Weights of a small transformer language model.
Architecture: LayerNorm before each block, learned positions, tied embeddings.
MLP neurons of a small language model. Each row is named by its layer, matrix (down: output weights) and neuron, and shows model dimensions 16-207. Each number is 128 + 24 x the weight over its row's rms, rounded and kept within 0 to 255. Numbers have three digits each.
Before each neuron's rows, "raises" lists the tokens whose logits its output raises most directly, leaving later layers aside.

raises: " to", " guilty", " To", "ux", " sole"
L9.down337:131139093103119137118173122126129148119114081145165119133091156086152097133109129083138130141123121177101143126189096133139146130113133124140150161150103101145108155162120095154196123112100101155120112115136138136091142096126129132160169123171129122155136154131151132168134138123118152132171128136151152146139147123177134109101120115136116109085150108108176103123130160121126108130156115116132108132150159087151122104134116079171133163099159117135159068094115152127156169118114140109090160104165083116088083128104119123185149158141108131123112105129086129159083102117163115127

raises: " passes", " shows", " offers", " steals", " deal"
L9.down472:114129138171127091055126154120171146140163099099114078089160106143141154154156143074115082171128133095110123146112129106094100086122145125124118119180114134162141097109115139124105143126155148113141160103119173132115092118154136136147114138157127124128090107144121128081130105112095114104111121130192170135132136122110124157157131129124132149139137120106163125132152136086132168138156094130159144154122122132128131163123149125177106100135131140120145093154111105153115148111123107091121166139133105122116120132179128100121152128154150156124124137131154093139106151139141145081

raises: ".\"", ".", "\".", "9.", "cy"
L9.down444:106145098136118128127120078105139155121154142132104167092129111124086118123127121143169151102134129108129134096121129151115081133087166111131134156105149140162081141107135148172134085107165108132093129129106124163120128145126115127162067093112146115164147133123093119146089114190124138122123172144148134186069145071087122093114127125115113088093128130187070096091138106166154108152157126153117107116123151162137145145108137113096058141123116111109095109187093157150139121161182120175162121145120133161155124110123166121132117131143129143128133137189141119134110148138125126153

raises: " he", " him", " she", " until", "."
L5.down1083:168120145155156140137112124112094127150117119124099160081135162204130127162111095128093083143119095112136176144160145117128115118086177124115089138117119135132146145117094150110129122120110121124151155141130156142098148138112136144101132117121102119141152129102165134138136099136146127169118128139071140162124118110162168077107085176125183148083115126119116140135140135103126148163097104091158151121101143160130123108135091133120159092152114138102097114126088103094120119159120115118142112155125089193138080106116142130064118133126142122113150140115166154110142115121144127105

raises: "ably", "ked", "aged", "ized", "izing"
L6.down313:165108112143161092096102121109137137121116135154129131113109161083126140162136130134071137087132115127110146164098131128102087088124170174135169094128151141156145107126131127110103124127175098133121114133123139151116149129152142132133141136068128139142102140102113135131147132151138067107140141180170100130144125160166107099086093128137163130137153132141143122165134094148152132120151143145145130119097088129102121149094101103108139127094141118152091085156112132115137146150133141131131128145123134090107133115136138116078144154111091130122147140142138117130155111104150144135

raises: " to", " into", " toward", " To", " towards"
L6.down845:122130096134142170132177116100128082147100093155134102122133108131142188110086103097125086142149151112138151164165097133146137134104129123121147162122068093157102121143134112125121132144081098138109120115161145118083118098171147142141170124146109085145142096136152116148103140119145152112146103142094155128141107124162140103125135152117159139141168109136169090123141145138132141122158143129112132115127122085106119149161154170189133170136142128122169099139116111147127126142118154113137151087124122081105046095131128128143109157083094160103139119142098106150135144094116168143

raises: "),", "):", ")", ");", ")."
L2.down382:136118183096140136111165112101136142130116119124151126113078113069121125145156125138139190120122115117126152112111129132136127146112126129103112120126129128137136157079157131132167165120140125162128175131113113132104116120135136111119151159104131113118119091151123139124095093125140120139117104144172156105179115141156148158130114092110141160119102100151159134149107062161107101111125123154142169107167150130145146134119112110094146166113118180132113149153126120105116101133134084127127132093137090115160130147130140164096111099161102155096133177136134125062090173125124108138

raises: " while", " but", " and", " although", " particularly"
L6.down928:147147114134124131130153126127167103092125160138151164130113149105098109109073105160131116129154117176152133091147133114112132146147095123109182145136124144141142113152161119125124140151147162105146138113142113108104122134133111070124108105108107154147120112135109115135094124142154137096158087150102141100130120089105133136089080121151133085153163079121153157090076107119068133109116126137102137139092096128140147134088149167124122150132124150112161104127116135131151123113146133143110101158135152099120133093132148121109101136123162135143137129143116097139159147122156122058

raises: "cup", " time", " age", "time", " distance"
L6.down1089:146130144066118123131079163136150107130137116107115144111181113129151114104076140101082127155113144104113125129125127115134124125114144137129130159109154091110092144089147141191140161165146144130101154171131107160122060093102140159149126161175107121158123105090104127157112154163105100146125170146125106132159107178119144093150105104131115123126146092137106117123139096156153163125151115152170129151116137185110137144116120139135168132175117132131156105099143118094145111139151120111140128136130127113166180102122114123157129119154145157049123134093124130112146108125103129168

raises: "'", "’", " beginning", " early", " dated"
L6.down598:179110136109086126116119100128082106177136107117113131112080087169153144128085091141122196114135154135113102171125131118164135168138076124106139133138104136132109108139104085125113121119119170123148113138149148140101167112121171136095146153098131173151113130138162112118111167114140160126129144134129140136168131112157135118115146121128159117123124119156119150119120100119109114114113150112115120118135097152127131139154110153139134069136103136093133151168100149141063129137197131114125133094154116103148085128127124120085125151088155112110162096117093142162117135142093142091

raises: "led", "ted", "ible", "ked", "lig"
L6.down729:089142138071131136132128118144153132113111158134085149118107110098147160155137132132146080204118146117115118144119171090136126099138145129097101115115081122164113179179175121118124120124109138107089155072120145119192127105135122138121094143135098159159102107148164141137101137125127080094149180114135095155104136156127144108141132126139161152127124151098106114125129128125105148158154161119104118112121127104107122102127152098130117134146167093139099097127155146127149168115165087132126131149114090143113096117147139111111125141101143111138143095123122104128143121129172150141

raises: "1.0", "1.7", ".", "ris", "8."
L9.down21:152121118094100124138097119153143142182128150138125144108106110114117142107146126144120075210119125084140113123151140138144124141104136034143068127143174164125136117116116133116124117121080112143126171058110129134133133141101170139146124088104126116114169137146140133144116137128138120168093140109121148104117107130130139102123135162106126160123137139125140132096152111140161124130101143089141120143117113142130129104108194087141128152116127136164141111129124158109127140090170077144128118139131105041134136113110113136138151107138097159152177157150123150123100118157142077116

raises: ".", ".25", ".45", ",", ":"
L9.down170:145137155220127094131150122095095138121084129079084145106118109140154133132167133096093013146133139124125177154133121150120123154113111129124135177145227143109148130149131161132151125125124118137116113141134183114120107138124109108128109107116153101130139154178100143110136168100145124146120120095120136135109128106109091104146112121107119122120125121176170139095118135133083116105125145112119143096127130140128139018073139122162121130097142119122135115156071168104120150137140115171135126118120163109149126137150143115126124107125117128134135113167119153124131171123131141112

raises: "==", " ==", " included", " Billboard", " led"
L9.down394:131122102174125119089118128107122120114113110177181140108150075104139131146143130120107135145110140112115167127160127096180103118165132141126120112106151065130141141148071123106100130114108155104139152136125131105132201108113104157129096156132106093117130122181121126134142104156136150129157139199143148166114091143135125102120144180131193105100143133138116097147098173112092120127104117100137123110139169118149132110146090164145106152100129143130107126156126106115096156098110136100120159102152135134144131126130166162122165105127081162156169142181144137127137132111101125122

raises: "'", "’", "smith", "dra", "ica"
L6.down918:130155130141141162169117112183104142121098126145126117111132079164102152168130147154131144114139144102139131085132149098150120092121083148106088110155092150142104108108151157105106125134114150158120093127086086095105149133112133110146125160120125131084143154112117147152124113144140145100142121091190180084141150125143118124184132126094143093142135119127132185113085084126109099095111106152136078126112124116128147084141151134123111118134109189090174158154163155156120123106110153115115134097120170114166158115110156125149119137098138145120150108160129122127117135162107126083

raises: "MC", "OP", "CS", "AC", "LD"
L6.down590:117126100153099131164110099128089089133056120126157103154196166126166132118148165156115134120071114160094164143100118133124103142076128110124135175161174101061061107113140144138117180092147148134118125134145119106096162132156121138139139102134118124151134139162102113126095157111108112153131114123109158111128135158116125107156113086129110097159119115107117094091121132127125099132155106102138098108147091123148104127136124156085175093144116120147158106111115191186124113109148098121105125133128133090156104146123135097148154108105146134122101101123151108149138115151126138158

raises: " was", " were", " could", " serves", " is"
L6.down898:137158130099153094141134140090142126094141090142114102124137121139144117113152143167150097176133094137109129157116103126129162091146142169113143122137096134097159168097122158095136095099135131141103128123063136165170086109134111110128169137103133152067113119125152102174095177105106097102114149135122119158101135112179145134092148133154134127127092132137158118152088124123147125130111089079123136164122084144149156118115088156095097141146126102142141124119138125151125128124151105118086123130100151117108137150136128146145165125121145162095154150138107122120115145144117092144

raises: " however", " although", " but", " including", " while"
L6.down341:116147127125104120074164097112130138121106088107095149107164107118131051161111124151123142165147138122152143146124197101128116097122122096129126094128072121159130155121173129135100132164188111125136137113138132127128126109123152118117116113115135154176101147120130125145080129109115124074154082131087130093119091112122151167116064135126105128138148080114122137078132118160127117124155101112095153122082148127143128130113171089120156153135144125125126155123127132123099127133120133119135129117117152111130152143132115114123105147100199122171108138099140107111137106092137138118

raises: " whom", " which", " who", " where", "whose"
L6.down1177:140155125144143144153104219112150159120128112143123117085143143144122117119093110104120113152082125134141157100147124066160091118081147084083064109091076107137130137098112130109140146116149119122131141136101124127168123139095165163099108125136118110087127141140168091185132170165126099179120140126114153132120135123127150137120132161134151125126155120108144151138095073146125152132122141084131114107167118127145133157118130141143093116139117162160133106148124113090097108159139113106175113098130167091130146146107119112099149173131169158104144130133106158163131096118124146129

raises: " its", " his", " their", " her", " whom"
L6.down804:115149148122133139151149108141123100124129152162116096133148101103133167107128103128140116164059169160108122140119129141166122157104104085131126146158119087131106136103079125120119173138089135156101128118173147091076150106115127123173126121135114132084135128127117136085186163095076108139165157093103137107090146099107146161138139161147138086122137095156114137156115189142178138158148165068118157089144087114135152151110072115151099143119118146125133125147105126126120122117123145137155117135143115115157090167128149118134148131067145112138133122129142084086117126115108166149

raises: "ved", "ked", "ped", "led", " basis"
L5.down258:189120146124146169115128137113113159133134130104094133142121110107069133139139145117158117110131133140078063107159176163112124098129105140141096122112175137126150092104134110130141138174108114116099134161153127148142107155164093145146158142116119111136126144141119149108085125181142111128149154144147123140104121125107143116151099175109181097155152110106148124106105117136135128119164157107095124161095110079121128171164108186107128168156158155129137130090192121143159127157127169114161126085124102142086131144162085151143141115106136166097136097101099158123128141142156135131

raises: "ent", "ence", "ency", "ty", "ous"
L9.down894:116150143072150125147126115145127195109143110127123148142181101107079108116139160099163083093142184098143121118124092067132176126138137134113177125128130155140097155103121123112057158143088160125132129131079154155151141147178117132149164157127115111130162083141129098103143102144144151154105098133113181150131107101128117107124119165161102081125130123099156156145146121135097116107134097113149109164178150124146116111148145163075164124132097130141117126127144107141137160102135120149119153112128111113144098127123117126173143116094124157144110142110128108104131115141116106174

raises: "\")", ")\"", ");", ")", "),"
L9.down647:149079146140121114132169116099173132095149137092126140161125106135142147118142105118123164164116120110098193107118129164137119141129137113118083142158086135107129173145178137099168160136161100152157109096136104149119071129176120145125125138091139153122139151097093094142099119113089121131099094161136110110115128117156134096117112118133157138131172107148174103137155117173104085075141139112110124088114137134117119133127143102077160168139126140148139136108131140149110144121120085097138132146120148120151130109143154152107107117102124114164136188132105167101104148096155153140

raises: " are", " were", " include", " included", " have"
L6.down947:149126129094160089129126122095091141123128154132114112156094125144139139110119090165078171106147101159135109143107121126124125075131127145104137098137131097090150097179138115155106137174154141162090146090159090126124129205158127119108136113081143120130130145151144113163124158157137099096128193165055111125144088078182148113126114124121120122144119124147096120110108154153127131148075129131129113112134100076065149164130076118143137104147131147148154108147102172124112119129098119113142115139159136078156101105131130132089126168090154125136126125157104118133132129120139115110

raises: "tic", "id", "ties", " leg", "fic"
L9.down719:115096152114116144096176153095150143120134128137116117131119131130158109176125138116138087080088159113150153112107133166150116115103146158107130162131110138090110130107106092146090145145124128142155153099111087134136130141109051096154134111104144109085131134133095097101130139133133093159109136124157174107125150140172115097113149110151126160128127123113118135171118142111138090158100143152108130150107136108121135101097077177157205133126131107134130074137163149095179117157120111126109150108143164124105104151156134137176154092132127151128177167134128112100160108133142156107

raises: "ably", "ly", "eno", " back", " again"
L9.down1194:086156110112138141145149069138157084144120132138154146117158138132143140124132165115158169178129178175118147086136142099160137167123105123153131121143041104125119102126111130098116094134077112152093132108148090107146135119139115106142104160113116143109121123081147117099097121155146124156177120146158143117127094122144116107131148122140161108132134159157095127128120154124129133127146111089125130110091158152125127153111128128140149163105134111151107069080125164157118137197144133110093139116106085160141131160130139128092101097124118111154091106157120105126093102141175169104

raises: " region", " territory", " regions", " southern", " northern"
L5.down1213:100133080147158141104121124123132141139152135150146174129138083094160131069167106102100102147153173041135125149150116162107137143156168117105130149152116156117099132125094127114141132126135114119145114127100130175122120158121133086100102118126134132127124101093117138128102179130122117139152123128163122144161129157169092161107128148126119180155120114128122088161124152129114158128146139124106146156116150131158101123128143129115103131119121163107088156118121122134104120135120138102162146117180126152114149127122116144155101169109138147117140143167125160132185103139129103130

raises: " which", " whom", " where", "unless", "whose"
L9.down1124:148134116152113093146147162103113141131141118114097116121127088104111163127136155066126160193156156116133156086139140081122097139163118110135080144113085143159077117119137155174122097128161147152081083129093184132117114136102121137151156100161116150132152129137093075118089136143123117145140134139126123139129117124096097170132143138163134119132187176106145101128106111158166120103148181121158160158120141125126142164113108133111097126110109165112131138115118126093084157105096126141105104136087104122125080122142116145112140123111158148189102134117138083168114118106110160159

raises: " eastern", " western", " southern", " northern", " central"
L6.down1202:135071139144137132104120128139152144068176160142140117125112139114160101149140116124092144106155110096096112122128126091161127146184180098155130138139102153167100069122138121102125143118156171111142125165135132115115146183183129083099120105107173109133126133131158123143111134090096090094077139147149096140133104106173140095108142136139154153141136166165149130078104149090094113120123181127149129105129122116125102118138104116186116089118141129114119159140170118155130132128120138120155126132076178127147130110100137120136107122112105138177137090156138124105150134121138135135

raises: " whom", " them", "est", " which", " exception"
L5.down567:121154126122133163146177121088150096115121155147153161122121119123122144123064142107160119086128121142149130120144135088124139106117102113105117097116123117164118120143145131150116137127121163126120118089099118091159148134139132102151123124147136162101135112112161059128101093131093151188098126114141131130128129133110125172128103167165111170122180162150129082137068105178180144131192123127127122105182115139131101137102116153151090115112120136124116166141099117113123141084157117144107124113158136125123154124123158122153122118110131115138141130081131113129135085150090139131

raises: " serve", " continue", " allow", " provide", " meet"
L9.down347:164141084154086130160086112153152106164136102131096095107124108132142159122117113096098106125133140101133107150085146114110167138181067161103151124109132164102131090126113101136116135143110113151093145131152115078106145166100148123131149134090151126112099096110114133132136141107158121149125097128142159184142085097162146111156086112106111144150103094121119129111169113126127132161114159130121088125135168127074133187122106152079122124064126105113124167131125126147137094079111129138108107084128110129151138178167160140111125104078155151162096146073120110118107150108158087139

raises: "ities", "ity", "ification", "ning", "ified"
L6.down208:125159096142096120175127187158141155143135120089166134110107150102121115106127109102134084151118133130138131113102146119131153117119143189134151138166121124090142193166140147082072162112144126107104170109111114153132131142103118114126161128100096138129098177154173116132135112116122136146169124118126137152106157171142098132100151082129120096184181063147116116156153102133132120144127118085161129113106124125155148168122178112062111127118132158123155125126091099129123092127153090139102067158083097144100123148113115092082121153144123087103119124149122150119116129118164126134

raises: " are", "ites", " were", " exist", " vary"
L6.down476:118123139098151132116151138113130138160144148091124139120114114129133174114124066138095126093106133138101106177090136108170142114146135128145133103132116100124174136155114121102103106111138082140157137152124099108136151115152150118115117169143139074112115137141089123133172175123130144100120128188117139158129105089164120154140121124096136175128133155157106094145151188166097125152153104120098110097181127137128131139118101154135097097134158140114146126119139160171132097129128148126089129103146100119090079111131166114132117083117164122145138148152105110171092102101140130113

raises: " =", "==", " ==", " ===", "==="
L9.down1171:104156088152133101135086115170181090114109112128120126171146132084126164116147091132112115097150135144139134136156168129125107117124088131123114137129160124113113101136097144107143108120153136129131118141113121114099162100167107137172109152129141107129085119122165146145147088145135160138126119114109077132151078153157159137144145123147159112101123103141103133124120121138095125112116167126111138144094132144148111188158150149162146096149086153126170115147144095119121150117166118147108106123123099130188082133095102107124126135117067084125128139161095160134155135124140140097

raises: " they", " he", " she", " there", " we"
L6.down473:128145108129110143146084110123131149094134102135111097138167111158112127138151104098153165173114135119102162130142133144145161144107185173129122101123113148144104127170122113120165131112161150127128098120109127052123105146097145117058138098138121115150121128141148166101129134140148157114156125156109152142130159085075108132158114121134156129124105110092143123163103132132099099117119096110124095106120136134102104109141129143110159132122152152137143160142107141160111105164154091109085100145153134131103110110164132149127119150111155137136127113142117082135158100105157130112

raises: "ement", "ign", "och", "tel", "pes"
L9.down1156:116073112090110163142123113113086119146138113119156156152150128134162110104128151130152106088194107122114121133155143115143150142097062048135112135144095167136160157126158152150144126095128123113143133189141133092137108164111123100139133096130163146141141122171138140114139157172136087095111122111137161116122107091128119109165142115167140117105136145117155123140170137123095161101157123092113080101156141108124142115188146136113122134185118177119106125099138123138124118128166120123106148124096111086147156157110122108096142150127141136164130090139099124107122090097117129158

raises: " were", " could", " did", " have", " are"
L9.down577:117120144167117152095118144127150114134134163108129152124128139111119145124172117116091121182160133140123134106077097164108141059149140149127140136180150132133105164103118099154127153171108095154104128178116098137143124124140099149167138114105135125062100091167129125105129112101105096115127168135158108149104122100165128120156116150074138140152151124144114106161082155125172102126135098121144122145124105165136139086158099101138065151099115152115170123124133128135120133107117114104123124147112116079108140095147132150106106164111133146118150178072158137142116169084127106166

raises: " was", " is", " holds", " has", "can"
L6.down1074:159128118140136139117160167179135145145148134153125138136144152107129115121141152151122110088138117119174115137169106132068130124118138116097115131144159171184128091109159107129117128125126164100127144120126120158121098081086114125099114148132077118136120113110094108140122120124130130121120126137157090101125129167099131144136131137121134162174107118118137130181106104129117114098104151097114125168148128156135154104131132136099088130090166173116147124133121111107121124155122132086153100131135196150109144186132094105155111139128090162111142140101148107127179146177096118147

raises: " and", " or", " etc", " County", "County"
L9.down84:106169153157132135127116116108154111110137173159099146179154124111149132117134125125140113114186149134102155146151131093137126095131120141164126104188111122142133073157105144135128140108130122151142120141084172079134132133144095093124086130129154152117104139094133115122063131146120127122123129135131105131130118145101157168122129087148136158125165127154152117125124106121136143134105098075118092114106139168162129168046143180107122118125122117126131180096152132164101120142156117135094108148113072104160133126089137099130107109124100119134144139086107151183146100111114105107